python train.py --n_layer=16 --d_model=320 --n_head=10 --n_kv_head=10 --head_dim=32 --d_mlp=832 --vocab_size=2602 --activation="swiglu" --norm="rmsnorm" --norm_place="pre" --norm_eps=1e-06 --positions="rope" --rope_base=1340.0 --rope_fraction=1.0 --qk_norm=true --attn_scale=0.177 --bias="none" --tie_embeddings=false --parallel_block=false --init="uniform" --init_std_qkv=0.0263 --init_std_o=0.0263 --init_std_up=0.0263 --init_std_down=0.0 --optimizer="adamw" --lr=0.00172 --lr_mult_o=1.5 --beta1=0.9 --beta2=0.98 --lr_head=0.00795 --warmup_steps=250 --schedule="wsd" --decay_fraction=0.398 --decay_shape="linear" --final_lr_fraction=0.1 --batch_tokens=131072 --seq_len=1024 --doc_mask=false --train_tokens=1247000000 --steps=9514 --dataset="wikipedia_en"
MLP neurons of a small language model. Each row is named by its layer, matrix (gate and up: input weights) and neuron, and shows model dimensions 176-271. Each number is 128 + 32 x the weight over its row's rms, rounded and kept within 0 to 255. Numbers have three digits each. A neuron's up and down rows have the sign that makes its largest values positive.
After each neuron's rows, "fires on" lists the tokens most often at its 100 highest values on Wikipedia text that the model never trained on.

L11.gate55:167110153154087070131139142158144106143155109081124143132063132055105197058146110166030147105123146164129179129083161091163122124142122211094118156161089127152166096145145153112104109134122107117103102121109138147089169073086184153131129079152091170194111181081107103149083122102157109072
L11.up55:147140151128076177102126152164121100153081198118176165058107137155182134095062068168134116103131105140186130123110076114148134130126115115153069133163132164123183142111092134160086164155192157089124198155068127093138160119098154094196126104125151094159080138117136130121115132151159084125
fires on: " (", " as", ":", "-b", ";"

L10.gate736:133075123079161190157082115110146160068063126093066162201157140162103090188120114166094167069099111168121084122172180133133104140095144073108098127102130149130155096125130108124144130101143156180144113087116102116117134091095177099090135107106114145182109074143085170163080131088186124158
L10.up736:183149128093106120136125148172137090120172127115090141065145209121129166191112130068139140122135164163130111124063150118101112165114182105072156109112115172112128138107122117157176066143105142119143145092130150163137090124122145179148176076159165141101118114143158097084068145115164154133
fires on: "1", "3", "2", "ch", " II", "4"

L7.gate27:137153119101106099086123115164085130152097131078124114126125102136190140095086083112117174099149157076128128164149161121120136074120186104147111127114101137130136128130196150167142083077142164116082115202128142172130123108139104100106113137034106112162086138145132097105113121113056160168
L7.up27:133127125118135157110096111116050049165111123169106105097127111103149103146171143115124104159148176156140117144122134111146146098107142074115141173152147094087122193141168175130138126068134158126127121119120132131138120053085117156127127145162109096103142127111118161159152149153135128110
fires on: "ac", "al", "ag", "ot"

L5.gate22:116126108146099043171102138118112090104112131106126134144116133132168074101100178138182140138123163085115105136115153182108113143087050085120133119125148067066178137103075140107176136112092107112082157098145066108114156118133132187125065117167152093131144117106137127186156106108127187165
L5.up22:056152144128172138126134140197095077092140117052119087104102106218175128100088063130118089079124120136168153141170114164124135120144126124116110157095115126169127165108041112097092103113129101096095105171135101139111145178117129119141092167139108103083106108110149160124095130123072193120
fires on: " old", "vent", "ew", " Nav", " hon", " Mad"

L3.gate825:101103185111152136127190152140163122197112138175152162154140110115120187145122131080131141174106117092122143140142106121113131190159145097129123158157139098158150130133102200151121100068106141153110142058114077164128083155110128057106120110092146093135078069095137166159075144154143096125
L3.up825:100067158127161104205164129180148112158095165203089119176103151121105128176121135076142118180135103121108210143110163179148158131167126089088141126172099175123091088089156128096067115154094076086141120122136125109121088049094104154180159090098094123174064131109110084102232098199169187099
fires on: "ph", " born", "é", "eb", "Q", "l"

L6.gate597:137107125154122088136135146108105086170121113157157106112120086152101097126140123102074175095132058124212133091151133115128174116133132118121160122137139173198100083106107135142203150157116121131170110197091112155163138082142162132114132123129133177146125151122034120086118148091108103163
L6.up597:117081072077123127130132106120096097140115076145125154121021085161096080112183110103104175117070074196187180157074140124103122128131163163126145114145189197135114138133121139119182142160094115077171110226096070122158112118109140103154098156195129117134152178142087109138110121079171107111
fires on: ".", ",", " and", ")"

L5.gate407:132123078179156119177095111065167160122122151134167164221103143166088138156163150085162158129118129119122150085146133126109125090146168144122119207137080153119119131126141111127099088155130091116151146137116063094126156078123206186209145136135130157146103133074117117124130125126176098173
L5.up407:188108118126112123092129118126164084063153086110131073097087137134148137135148141116161133076096123124140081183139049137090137127177068116119167099137135137090138085098120179143071162153138093127156136120146122120136153103140060107112084126078152130112067151159111129137154174170110121156
fires on: "il", "et", "or", "t", "ail"

L11.gate561:131101114133107214067106131131185025141126121100110119142119040104175089118172106142106073141161137144166170117138108093159165122141088190153101138147145112124104109142163196079138125106085143137135192090078126120141128070156038082085106131122136136099079115058113074129153099056144139122
L11.up561:127163053144170165093146164170119121094045122152150123147139103134060121110088098159088104151118131149107077161152106094119092117128156113078096129165111084118133092120177080111212125101118140206088154173123108112168136138129114071121141140125153151117106146080180139146113120110153082123
fires on: "i", "u", "ō", "a", "o", "-"

L13.gate312:119145138132200064100154149121091135127121186121132150088116143158158124112099092102111159121113106172120100128092092168070086146097139175143104156129115122121102128065150113124148108116095169111109103138118114110137138111102078116092119106138115114116131178131058136125189103104102122167
L13.up312:084170110130181118120120167107190129114121141106113121100095109153093122115159126181160132119140133124116122114119121152074182166112177124150158085054153156118103125074138133095171110137104146142165105132166098147097106166133097145150132122181101141101080115118106107131122138089111177136
fires on: " in", " on", " at", " form"

L5.gate597:150165060109143074153133106150142143169116116120086164142110153104124116112115184173154173086121157124109127098074092130123131115113090149058129152070123117117135108172115094169081135117110131101117088119154156078083117112143102104146130133114115147095103128101092120143143129046095151116
L5.up597:164144121111136152151103106111094155127130135157073142133136145115135140115128228082155141091104183130111164111127082154141163090101064101085133144093151064091132167166123117151045121129088104108086117129149143067141118127136127109146147133142131162107089075124112106158166104090170128116
fires on: " All", " all", " some", "ome", "ll", "any"

L12.gate689:159137151127169101098149189176121139137101182147041155173092165157223141163109133127096172082127125136109144116113081138068134156117103165150071104099101117086125114131147155103126131113140151127126124192119150113176170124072147119072142147122084143133145205124084129111084188115147156130
L12.up689:149089117065124090094172153119135087137166124134102127132146085098142140136094056101177155081112122128143117105165116132110195132174146161100172103113072103071119153094164130130076123107132060089169125119224081115059086184155140131098140126142091133100187131167106131157207104150141096092
fires on: " at", " in", " the", " of", "'s"

L12.gate31:153126112077131134097167132173093159158093148083125143114187119168149090135176132136122141192121110066167111181154144140052177143123133162125062098111114107058099132149064120149150123121112179144176088123039097140126120118137143165109107128112143143117097197138135088070177106154150121129
L12.up31:150098188080050079142144172128111130119152146185105124119125104116133171152121104131073156101130174045073125134145098152086145115102090142197112132097102063137104104075126146139066124125131116142112134153087076103071164070131141137088098064161118107077110152094109189131153110122120105147
fires on: ".\n\n", "==", " a", "==\n\n", " =\n\n", " |\n\n"

L7.gate10:139080146102089130107159111129100085110162145083087167188089146121205089116161116127135182109137107150136076147109191129139112140133165167135059156144104209092114097095118102126145145091097139063121147105123108089081127125167128120099128127104032100112076069101152154098156111143100133101
L7.up10:095118129157143151145114095159071124125138137111142176115079113129106070169132140096107104156136147119178156071137149179105119082159163152120137184124140103104122131097084167126089163185065094118083162132103085148140155153097079142162084115099085094136161107080120117076131162186135151149
fires on: " g", "ic", "em", "uc", ",", "op"

L3.gate452:147136132073168115230125125127095134160190091109111099164119065153129140182162076108063078169137119131094088114134174074153137128170144091143092131113160175039177119126142102088106107135157141097130104122114106166153147135157181179044114087098157138146121149128118127105090124107129110123
L3.up452:069086204101135133137068149078076142094137085154139071147108194153083147113131172160128183080110143136160126173097104124055143126109142145084160165113120100149114094071117149110126170131123096116169140104088117173150119205098134102106100154119093118043110101115105157132062123161174115154
fires on: "ock", "orth", "ittle", "ord", " fac", "form"

L9.gate283:189103090109121132204125193178190065155131113120162140153090150135142182117179113153135130148150139155141114154136154099118085133129131189094074136115137120115131134133144111103102112086127084108085109064162139139180134139146077165153091132088101144143124160151115126168098081146081120117
L9.up283:109160133106112139179113161122095156136232129130119153110081160135127150082111114124176156177145129174138122147101117110120097152112180106110102147071159166081034126140151088162133168115164130115094068095115091150129128152125061116164111082104142120088168105101166132142151128170155175082
fires on: "id", "erv", "b", "ew", "or", "ip"

L5.gate744:136162134071096110119109156161164112159121149150092149115152206134140172199148154161134096123138119089157147125083137126128174090091102155126075126077144111170106042151079142174169084139098062098126135105162102045122126180159127112154112088092178099113098096107103098104131158118119138172
L5.up744:145082123143102143122131144149076110127116191109096123061129163159130111144168116099089149142121121106126140169098097143109111141109092214139121156117137116137102140082133144102113174166146097122148111114169122070177105148150069154132105144104134064146088176161183190089125145139127120108
fires on: "ig", "ab", "eg", "est", "er", "ad"

L12.gate241:153124140061094107142126120149178150167080147095116111150099157176118058149056173125166208093152085127111080094124170135106129126144158110135066123081094160102146176100130121154155141100116126127144154169174127189124102127123096199092082127157147142127128125160193126152144034123168163116
L12.up241:120184136122168078184159081148076096134088123069157095140098175086155143088048153096165163146121122104168110136136185111185130138094142139107157168133103143199131116093078126094088163121089094115119166119150055133078143098051118134135119098154102133073154137159134137094143149161123146148
fires on: "p", "r", "a", "ic", "f", " Ma"

L12.gate395:144104093085147144107125132116118132177139152120139072151173124154135146115136162122197135131146156114133133157125120099168107136151159127157161144149109167081120167165050068136164162082107114130158079168133125136086092115108173108151223100133086138089174074095122089116158070171109114066
L12.up395:148091139090146102113150124106151143121154142118165087145158153142113115132114168052145122183126177091110112131125082177146131141116037109105116134132128132093049192082184142099117088127154117106113117113191154097091132169133170131164110163137111110134141137149157141104196102120142150136
fires on: " Man", " man", "or", " Co", "ant"

L7.gate183:132104142127079137112120107105107136160113140167126109119125088119135092138106116134094162149104141110198187127148074111205112140090115102140107170108093148086155090118186070086157167080147103151116091083092173169114102093162174144168131185107131093138129110140107078139176091146153068140
L7.up183:163146110188064111153129074061146122097149116149084091119095112111179115095161147110083099163107159132124145094142096152141099101126144129136165089104153148159030137105174148110092136177064095181143099096142178025148160108128138164097165112137086141138143108071090167130161187153148138137
fires on: " Ab", "b", "6", "on", "9", "0"

L6.gate458:132084148150123147099078120154148182141062178102171142100121132136128108158158130164145113095115136131192143119124122142086166157092146205139132102072118128076145107097125114153136111072137158129177080166097175105158172164091162115105128079164083110142109082154130079135147156161163078126
L6.up458:110089193129105208104051148112106111120102144077176063109163151116090121224141189193093128112120078121184136107140157109115162174098077159126101134101094103139088100071082141104137129125143116126142071137090153122160170099132161116134156099141100118163120154146141084153144190123166120159
fires on: " con", " Con", "on"

L12.gate738:139110057065120140086099166154127092150111157081066098129117104145149111068103146171160172162133120149123129134085121078112112114122118195197144101143106146106151104136099105155107148105161176069177114098150117083166117168160156134146118120124082161162087113153141130205149165086158085118
L12.up738:150152110111098177160113167138095068134106154096131140082152106158159131127178121121151176125129180103078144205128125083089145105149103113123149081142115140110180124128111180108191072157194166119142135097114105159154105080159093086141123126097109095093133147120123055196141139156120151155
fires on: ",", " and", " as", ":", " &"

L6.gate826:151088082093145150094117087142152115200087163154089206185069138122121086115128133161129144172144172107151086118152165090102137137126137126132075098097128201100121165089121131158142171134122124141203100182154164157142163134129130116142106191115141135107154124107099174093107168106158164054
L6.up826:177093089053145147069115120135114113221080154125128174139090131125072095127130098176123106171142199091178109110151166092146168119124194116115107106104148187074140166112128166165113159150069106130204104173147183136140190161068095107129113163078121126132147144131133141125116150126170136044
fires on: "==", "===", "===="

L6.gate512:107147136101141125082106133131186090149183121091187124128041106114109104091085140129147136067132143154119048038145128106130121114164098157103108119142093098155156095177144122106195140108104103156135174170063122128125125138165120158117128123119139154105076118124076152055085157120132146069
L6.up512:111145121087091127134130179119115075073148150160112137126105181182139105176190120107077155099149164153129045146131187115093079106195179163137194135100131083151186100113150111119193092111082088196103177125105147147117169154140135155166085139114115151149166102128110116092107124186164116087
fires on: " rece", "Y", "g", " ret", "G"

L13.gate131:140097102113114164128168139109134075104074116054082106151153166131097108141127178134141183181152123167128115168048090088140090141155144127174105093122076146094116176151104188142078109117113158154122094156130149098108077103128116153185161118087143115125101136162119171120088122090104129123
L13.up131:123109193124130057099074150145046085092066117142130130128158109117133167126109110143164141118142147166131145135135137110168099123107166057199108120133147138122136166114087149086080087171140135152084147154147098135123121152131152083116091148125190126109111109133182162103174100121166153097
fires on: "ut", "k", "ot", "g", "w"

L12.gate187:074172120166152145037154134160105165113104111143136131076129159191206093163119093075189213132135135102187125166171133182168108108164146153150131087142079091056057141090093096127145108111132149117130123081109152160169135081166135167163081168095143108086156130155120090106114177158124150128
L12.up187:137133136125135133105126147120145087151102169111107171145112149088077134183146102188160133053137087110196117137126089140185124208067156061169172103120147152140122112157139164129106076118121110120130083133167152079091125087137083096166176133126160157105145146136074139086098089127176126140
fires on: " to", "ed", " of", "osed", "ts", "pt"

L7.gate533:162137098102107160113135178092127102120114097138174138137144085112154165144137109182153206136116170145130196142119170091120148124178098154145138132178142079183169132131199115151109123137139080092139122119112148143183185192096164052146127125119133110187157137147091138126146125111158148140
L7.up533:122120037137154149117107137127162139124187158159146075119085166092090133140116124118123157157125128091124104158191179129125167100158126145108139147111136134087147155089105113125047085161160175088106122158147067112172124116172115120123139155137139148128168128109134114156091138106131164146
fires on: "ra", " time", " total", "ash", "k", "ann"

L6.gate589:142149130158054149139028156116183125106133151177157174142138148138151135172171157165086103094149155140155107128101157051169138173134121179130170136130105119094187089164153106145124168105124176129202110136178140128150139093149128115140130173100083120135150124201131156149140142101129089124
L6.up589:137145138175068191168062119105191129123132131160142159138168137131144143185150152162099130112106117135154087059131192051163099148130090142110161131131091083136165075134156098151096116114158157105170151129155113117186101107105120070225126166111069099068155136156113103164149114105125122129
fires on: "ra", "ac", " first", " Year", "erg", "on"

L6.gate762:118148092109124088125093118139143134135078147124110135091141187120107160143153107166192190132117178161139109132098147086133083119137176130146106138151086137130141101111114114167088120142205149087125021190096142137118124111132135159192124113063098153180137109129144157104084061156135110154
L6.up762:169138141106081085151098137127107171103087129114131165113129155126080127157158128138145176162120117181126095138117113117125109134165114090156147162140070168110164133147091088140123134168134130113145142133129145170131058167104110163125088146178118121170154026104166157142178131216117057176
fires on: "ot", "em", "k", " prop", "on", "ish"

L9.gate706:122112144140102124176138165077152080197136112103147108105106136115104122137154161130122157148133135152104127111133128157111146109166098093128154084114160181132143166086086176156153123103152120116115138141102150121126112132168125177109107098082100096165210089127141122079097116161117082117
L9.up706:112140100096171092118145086120158164122086076129151162085111123131125135058155144166122170126121108160082135099107095162146076147103161052152113096130176152145146139141088128118144149110152107111084087139152173117104116135134131104127171080129144118132146116129051113097109085110125145148
fires on: "b", " father", "inner", " run", "ther", "un"

L9.gate606:118144124098062114051131169123124146167156181181141149159103174115169184131143157104089126122163191104114147182107104150109131121103137170159106107075151144134166135101162114111126134146054157097138163118110101072171102095127095146158081147094093129170067121089111107058079157128170149136
L9.up606:084175172117079095106098124131117208140150173143167103172082142115132164121169106131124094144151158045153130156120128160085121103157105139154133071096142115084151142126102121134164077129108115058120163152099156096157164000137159077154010103090123128138106107089150108058100181174111098103
fires on: "C", "c", " c", "-c"

L13.gate76:143156118216106097105114174178117144128083090131129127159096129163117120117145144150136147187139103119172091165104087158115152163119106174101107107107122183173078101102135189152127159130159125133155099082141111135106111105115114153119118131122154132091116175121106134129159145079183190140
L13.up76:141146156157105130102124120107130185097103134136116092048068105096124129131136125105125150102118094178132139141052138212101131074115153164097137119110130161091089159127186181099138111067156124061164164117145083083131107103103105113158140099120179164117104109067114063143143046053104126148
fires on: " and", ","

L12.gate147:149092139165166146101181085117132150149106172111115141143110077113241135160117118153101124157155070067173136109199150121186101142118088149129157162081105138153142185048156037073129090087118094135164157078067113138095147106129131120172094108117146141142185150139127144066176114157076119073
L12.up147:126128073176136144118234077157131137101114098160109109125173155101201159112106147132119115110124149126151117136114147162125071039095108116098114088094145138094119143137123100174128105112086105181168131152161107130113187090092162156111101064113113077086141148120092103148098171126100148103
fires on: "6", "c", " inc", " (", "0"

L13.gate787:145131151077129188074146121109115134152113144118149114118110108148140152140153126115199196127131115131170104149100130159146161122097160143201146100148091114087173187126119110146151104100138143140239106140100165135103094108136129149191142159242155183067115128127099105081152167099201119145
L13.up787:169164179106155138052159142109124085111149165118157139115089125107081111160155135145136146128134117120129103138139151148146136134124172163169123090220148186174113173147198129121104095171104149102173131107149159078137111133076182089166111112138110168089111116203116086106161157135126127157
fires on: " by", " of", " for", " began", " in", " to"

L13.gate748:135090105094094144052128170132110097201125172113127166120116126130140125172138090178098153195134129126144101146095099127122107109132122150103061090059124138134103176135171151105103095066085149094178118128103155167165143104152203092123148142104138168139149180141106191129120145134145159227
L13.up748:080175190142132167079175089133104149128184129128155158133123142109123101120105174094139141155143077152133132161113110141074095125132161052159183126120156025094103177035089184144145090163145182074187141159149095161114110127171180110137122125127093095102159152114097149099130025089053120123
fires on: " with", "ith", "ing", "ed", "ite"

L5.gate168:192154152103135142123135140161112090130079138165131128118154123174121062106103033143130170146134142107153100098147131150060126147130135117167133090068100132083106210101122125179050103128131054138150141159155104144166167172164154157171168158091167079153161127163122191109082185155169136111
L5.up168:188137154095126143097109139129102146147089122168115129156112151092172069136120080155165109091133132094190120098164163134108113115095158116145144046094077139076086159142136095172096116134112091128125135141154145138161183195173183103118164157048121196123132149183051184128068149126169120075
fires on: "===", "===="

L7.gate21:131114087135145134160062140104175133163158134088143131115134138054108114136175111111097156092136111134144143157101090083110139109128122139159112113142115167094156174102117176150053141102204135169124113119076097096189134099103127153138070112089139173155141123122173153114159099145117182199
L7.up21:122116101101103151141113113142129117104170179163113048000127074067160109103044205131124154115156117166154157122100141135112100184108106145127095073104044094119151172127214175162132133138178099106150084114150111085118153190138114189104167147176124107086108112110129127150165116129140156129
fires on: "ul", "us", "az", "per", "as", "ind"

L7.gate771:127083118073097099107114155153183123116103090122147125136148123153061140227136107088060149089128074133132109185133183149128177171110130104137132125120122182162130127112170121141141107097133112155169148091199105072142115094130115079190125050054160099111129143126128137093117140139135103116
L7.up771:098107165099183121122107158144126079100120103128177070133130173115149092164200145094153128148126086086147115169127210138111114165098179148157124147090151125078135126113082135129147107142086113087063088163109131166080140131068166111155138117158167130112079157142148110166108136168127154150
fires on: "3", "im", "pp", "2", "ap", "4"

L3.gate164:130194090118115156138150164136123087114108126088143062145108073120116165052073147102131100140113109147127115152152073093136100163139107137129171063105131106110180115110160130122149102099097203107199148131140092164098159160180120161063157094136130106124172120123200163122173067146138123090
L3.up164:086203118125065152141108144101175104130144146116140106142149103117102151126072163060172094079147149171184130146123142115124128135143101132138157124138092119117129111145156191108156073114133215117197086158130182189109148166182122140151144128183119088096106132116233176145129105111125095093
fires on: "et", "lect", "amb", "ict", "ament", " late"

L5.gate124:120158137114118126076122075132149160162142105165125129141148110106150190106181177148136135165120129088160185149153200115127119138078139163118150134097145129141108120086145128097136060170108089126130144127100100119119153139130103165117112104139159095107126180121089118075092161084179094058
L5.up124:049128114114077130128146183107158061093220185125078088090148157093164174155152111144066104157152121101139148093177173123098139160115022140130133101149146144147171131099069178127179144106127087100133177128117159102155124073071129144176097070176139088145118118117095196083161117112135112130
fires on: "ig", "ain", "est", "c", "il"

L9.gate496:136109093166160184139149157152150101081088122135115083156101160146137107036153133151082170128127105138148157181059090086142102152101093169062169084131165143136156106109130101157115131100121057111143086137149170106043103120085134176151120146146105168113071117152055144120081155100150148149
L9.up496:140162114064145086119113129111143154115095091069094149069091122108179095157140185110130141125111082157187139199129127170120102137095107188101148098104113095131102073088190144132149141103095165095144096152178150153151075139157179149086132149179117145201065114143090165123154170111171159130
fires on: " to", " ab", " near", " along", " than", " and"

L7.gate823:122156128096119116122105181153125163153128163115099155157166175189107112107114142126095148084125133109159117100088088112137123149107138179139118125097118168144167152175102150120123112094204147102124096097129156159119121127148136124151100132100123130091088152106078137099172140060133136111
L7.up823:101177160170124112111120140116129166100147122134091148104158142193084165123063138166131108107110142154129177136125111134140152178135064123123092099123199041097144140170119154135131110140151142127115044151069132138119162137114123113129136165184129185125136121140108099123119095120069186194
fires on: " All", " all", "board", "oth", "ll"

L7.gate177:142100098135110102095147117138120102128115090096047153157057120132107098084100165114132139124117148185081118155115139077114111103118155107095098082100125136078123067125127153126085167101101161062205156179095095137062098132168141146170133108130126095112111093124205116152134120103104151104
L7.up177:133123105201116121127145154062143111143110132136055163053130057125109173127157146159129151159117112135103112102165135150117124051184177111093121090080084125189185123097124096128088155134134121130183106116101139125155117094162100153105151094059077148140178146111189099168091145178132196177
fires on: ","

L10.gate528:126130193132110145091144125087099125197143136155079144133115096159161157144172108134119191094138173107112096111130122120106155167094085105188095126146127102086145157150171190133143121090073167118144115161150161108147154161120112155128132108125120119161119141108149165127180131121105138170
L10.up528:074224147090149107141106133103100076144114114170135155103166078089159130124153085146090105138137150122155147148157153121160072117107127075099146108162150084135153099139126054128112097139124121121060154157119122207128134085117150146143071122088099157137113134151184145164147141106149131102
fires on: "re", "al", "ian", "ac", "I"

L12.gate523:115110082152091148103116213110196089108073140093125188178117105210153096082111120213168144113126140152142162109141151178201159177095214194200130123065115077084094084132132180100175121055086148137181129170165124176110109120088137088184163076139114117148124071152119141163167180107198170158
L12.up523:077071183143140237155108126162133091148141127164092138121130103127119107145109109065104091075143155129139137083144141165128140164154166160074163116187141108181148130135201089136119111144104113114148077132196089124148141120100135125084053165080152137138178100127127110151120080117142109126
fires on: " of", "r", "oc", "y", "C"

L10.gate293:117105120115219173144128120099180103134146159107133101129162097164190134130144149138125128148157079165125130178188127138145108128114126092191099083120137138115164125148079135111186183143178132121137114179091086091110115110187093136131162131094132120163139124154159183079172144124113168114
L10.up293:088092120109165155145043147079096063156166138125102113159151135184089133127083123145184110067112114174127147144129135125143113123080124168152079095130103135042112098137127130099076163120210127111111124146101074097130099112121153217149099055124137105182188131123120102167137109122175121109
fires on: "ant", "us", "u", "er", "an", " name"

L9.gate749:167141135152149114096174194066132078085084120138134133091134137165147161132132146077104156139142126124166144202101124138121138119114145157155142116091135185134151132153137076138064116122164158161106143139119171089116152111155127172158087088147132178137080152119159131061175126066100067074
L9.up749:121118139190153146141138167121146131131164140103133183173113143133103157138103119140170090111064126163135108106097166183125178147125028132161170105122194162107137135106183136126156102131125109141114087111115125099138161137165163097104071116136136161064107164138183137068131087157093084099
fires on: "-", ":", "|", " |", "."

L5.gate788:168124102150086083078161127140080098120127094099113142090131178070120103180144153129145141147120142087151188163140146142131148085139158130126121117182160168159168096148151147118174125103103141137086155077133065108054097121116126136162126072138105134149065101185139145146150128169150086124
L5.up788:203102171112112119113154141149191133155102160140087165120144109136113119147130069139165196122155124112109061145091116111059078110143119141105085112138105100109108143160166104152109121106103122073116167143167104135084156161076175108152156148147085143160099090119143112158153150221159129138
fires on: "ax", " br", "le", " e", "act"

L12.gate737:065148187158115101103123159194157063125136124095155142125101122088123159119163137181141132075121101134088155095053112086126141189105159139093092100124134143116077100168110145132109100159129084081103086082144123126074181093132109177163120134121119135161125135101152091166112162078132111078
L12.up737:170164130155151112172153209113103120152167149162102150088080122118135160109153076113148115096131148142128149152188149128106173160173149148153128148062132126097063171137059151120151130150152114125172118095145141151137075147128195129099142124151071066141131161161176113099192155090109123109
fires on: " (", " for", " where", ":", "om", "ed"

L12.gate831:071126093131073089105121131153148128165099101129135109152093151112110159171113139141160153117137077119082071135180178148098110124111099202102121108130137135092094169151083090145090150124159116145168075117061079095151120119132148122179128118095120169075137137164154165122136128117122152112
L12.up831:133114064150168112134155109200185131115084161113115148137140090125100130176149185083154077134118103104116141123128078111080109153108091102144132146099100114113105151127116135179118114154139165171103096122087175157138114148086117105119119130041174114103167160166134197124135138132091174105
fires on: "h", "th", "m", "u"

L12.gate829:111135180156117089096153144153140148189156171112155132188106181148098161139108145115145086136145131057137048163159111160108112155083145117122129134061137149140168170152183169123156064117123131086133086126098159124149130154207136127184130114130167128098105156149143149116095090145127126170
L12.up829:213121121147128102172107075131135083093135122090091155167098132122057167093192175116181126172129116134166146132102080129087089086137124113069119154088126118154109133121153096111068077116153154125082082192075132123059143110146220075151121119138159122116168152104146130148152064143115129142
fires on: "b", "h", "m", ":", "n", " in"

L12.gate415:200121098066090098110140185169190112150123085177104177169101121180135072095123087174112121193118069144168183093124122152129146135082045121109129183131151146124089145103199087136176112092104104121119159128139139082127098114125066052098133095117135112138031122131138091117115071165216149093
L12.up415:175106130083146150071110134144092098122110128136155182167097117104176170096159149109150091146103131145128122102131091159165104087109135115120161123136098130079109156132216104134174164102121133168102176102083102167082112124133106113118118111095092146181127114052193093147143123128171147149
fires on: "i", "o", "e", "a", "ou", "ie"

L9.gate305:136089077121088104092143183113178090094126133132106130142122158128173118151192157066133189123148152168159137102101103185124158138128139162149153143145076151117182095103116110148128106144148216101138150135120142138100101169121153090162102139136102165115082048152124141129124190139153092127
L9.up305:118122150180065142112123127174116159148113141130153181169158107123155146096134101141151123098127118109185095152153182136175154097112119137180124081154141125090178126071086089144130106151149169127129119093108123134129091144100145091177086140114134147115144149145171150133159102125060114063
fires on: "==\n", ".", " ==\n", " |", " ==\n\n"

L5.gate747:142102134110160144120137183102159120146106095143118249173116112100139130109150136159116122109139131165195104048124095159141119101126099114117131104170077109103086121088078093096161130103070145077159136147118183121085122124077099096154171108097124152096104141086084112120131094072139140114
L5.up747:137129098072133098087129136162112164162129150146141172144136138121106124190146137109162066121144149149152108102136127131159182077081143150138127140139094109086153171128100039108140122128094160126150056077132149173113165194091089147096119163164125120151134142119150140097126171107168086123
fires on: "on", "se", "e", "io", "o", "u"

L11.gate16:143104129127106162071137122156151113142066166126128134087159164108124144104122124170127136142133126142113114149115146102110091080155147188113106102071128187104149116084139134109149122116137126157166114191126174179107170106078136131128146125103088117171154115121099130151111118115114179155
L11.up16:088185146118153099106082144139124110145174145149147174093141107166143128097121104117132163136131130116140118102194108079120106143131205155130144125060095067177097116117125113071162148119142148140080148162136127143138155109116174080183114118101093120163071109106084112141149112111141153084
fires on: "ach", "ed", "ut", "ist", "ing", "s"

L10.gate93:157116118098088146086106127102103153158130110110121138160172181128153157121080156098179177211117144156113133091157149171140112098148158128152088205112042106138083138152177101157146127122164115132107102175159108118154101161111100207120078093129054214147162110088149111127133136125102146156
L10.up93:126187128167085149183104146142134112098102106201091151180138191121147128162111125119128112098116124112152165132168158087139129119116125145116143160139110175107081065095130119108173147149101143064134097146131115175095140090104176126123058110128148033096131117120104070131111093112161091161
fires on: "a", "e", "r", "ome", "ac", "ound"

L5.gate826:118124123121125113141129091092141102118175162095170094077123118112151115067173185148090184143173148140118149147133123109220102091093068108165134073119137169141172104130080134164049179146135140154106109117078096107121149049059065138126124129119101113139142103095162142133115152152165064145
L5.up826:114112168174147081134115111133095134106141065157115145106123130091195189101159136103174173139119076144118111145140167170161122136094144159079108149146144077136115143114166176151100069111202129092114119087164141146232069154166159154118150063122141148163123117096112153094136157093136179087
fires on: "ul", "ear", "per", "il", "ant", "ay"

L5.gate629:140143108103136178114117095138099132048196146135128108136113096152086136130158124190150177164115140173100110167108176150123094082111106135138160123135191204188110151198175181099111088180129124139152103082076154091157131123151084118135114129146118104089199107153140125080110103174127123134
L5.up629:189097154124134121124078119176078137117134106159144148175106088068095093100100133168132136100134065110102121115119151125129126091150055122060156102089098126173131102091144157109097115112176165113178111083057103105102088161139127163091165096141090146172106150106137159125123112145140186121
fires on: "ad", "on", " as", "in", "ally", "lex"